Weights of a small GPT-style language model, trained from scratch on English Wikipedia.
Size: 12 layers, width 320, 5 heads of 64, MLP 1920 GELU, vocabulary 32000, 40.2M parameters.
Architecture: LayerNorm before each block, rotary positions, biases, untied embeddings, attention and MLP in parallel.
Training: a variant of Muon for these matrices, 684M tokens.
MLP neurons of a small language model. Each row is named by its layer, matrix (down: output weights) and neuron, and shows model dimensions 176-271. Each number is 128 + 24 x the weight over its row's rms, rounded and kept within 0 to 255. Numbers have three digits each.
Before each neuron's rows, "raises" lists the tokens whose logits its output raises most directly, leaving later layers aside.

raises: "al", "ar", "are", "agan", "ak"
L6.down1233:124127118152152124134102104127122139075129123108117142126123150118118140147139136132138099123125120126141165145130079150110110123123147101150185120158148125107112111129137111092148121105103113126139092138153153142121136134124149100126139146090095119116127147105107108121138092097132116137

raises: " France", " Greece", " Australia", " Canada", " Ireland"
L6.down1876:113142139137122089156094117094118152101142139119103132153099125125085087116140196086140130151112114107159114111171131126141110155112117124157107079170111167127147138131166144126119174095140166152142162135097139129126144108144150125125138136146101122099154127126168104142159130166155097131

raises: "volving", " addition", " response", " particular", " conjuncti"
L6.down1310:149092103159133154125125134123112135118147120144139147136162129171100078149140127151099101153105132141107108135103130151116149164177100132110081092157103132166119115138126122131081136138141143137131169113116130145095124141130115129121137113111121124138158119122136097135143106142118109162

raises: "ture", "cup", "cket", "cle", "der"
L6.down193:136113140099102118150126122161157116163136150147128116140124139150152111136119136110122143127110090121174157133102091126113145121105144094122110118179119146141161110146096102156123073095188133129109110112131105110182110152107162099104172138132145127176115117068128113115104132107144142132

raises: "ation", "ense", "ación", "ature", "ers"
L6.down632:126178133140154101112137125159124111137135154159143111118157112145119141160160120159134192138161116125103175100137107122131134116132116092120117104169139099068162116114142116134115138110133145100103119156077109113134192171175138144140091146116099139148134133165116097108152111123140145139

raises: " Succeed", "ency", " Table", "ns", "itude"
L2.down1784:103122044098111122128116135121116157126137134120119140159111160141116155090111138133120089091168119095114115123152146116159131151136149104132120096132127123126118137107144138148078117113090126094119135127141157152122118114126084144108153161120152113161164097107109121137103146137161095131

raises: "gger", "cious", "tter", "cco", "ć"
L6.down445:151127141106122113099143121151127157130109131090108101106132126126135118106146119136130113159083102147184094107105074086160132131117111168144132124123110122153170139149145103154124119148099128150157107177134121106125121137148128156128174151091145118132151152140143101149107116107133137161

raises: " whom", " several", " numerous", " five", " three"
L6.down885:142145148130137168130143152124153160085127110110148145151150106137124101136116099123129116162172142104120142123087108146077109117093047077123136153098156143135145161090182133166136142150120156116153131139081129108125125112118105094149156116121107153139120105125135135117124095169151116163

raises: " diseases", " cancer", " disease", " diet", " mal"
L6.down183:108143166126108157150107102121133102165143108154150065120145133155110084104153130093107130114173117128098143120129141137137107124152100141130123161111133122131140128121117146161125105133122159103150101177142142072098151080139130123106170113145107146136129116112167109177079128131114152195

raises: "tense", "do", "ted", "hon", "ical"
L6.down1008:145166114131097099125108094167148145129158123118119126143151141132113156161154143163130082082119158110122118175139156139134154106177091136089139127136136125126121170081121122128114119156146145164146121090153125127121122129133102131145129096116129073134104119161108143106144172113097121134

raises: "rum", "le", "les", "ling", "ern"
L6.down73:100139125103135143104140103112121115119164156127074084179123099171101135103114139143145173119122149143171132124141115135124141110141128147129097125126105158154117174104158139138106107114143075115139142123162163109116125165104133133167141078121126120129164126111132109119103108130102151128

raises: "are", "escu", "ization", "isation", "izing"
L4.down1627:135123119082122126116164072155151129111111128126125148150109130134110122096143116142151160149115120114152140121172148139123127139116119176107104150159155114102122172142100124111135069130112098102117097179124148113133110151128136142138106121129106143142167127120159182121124126156145178117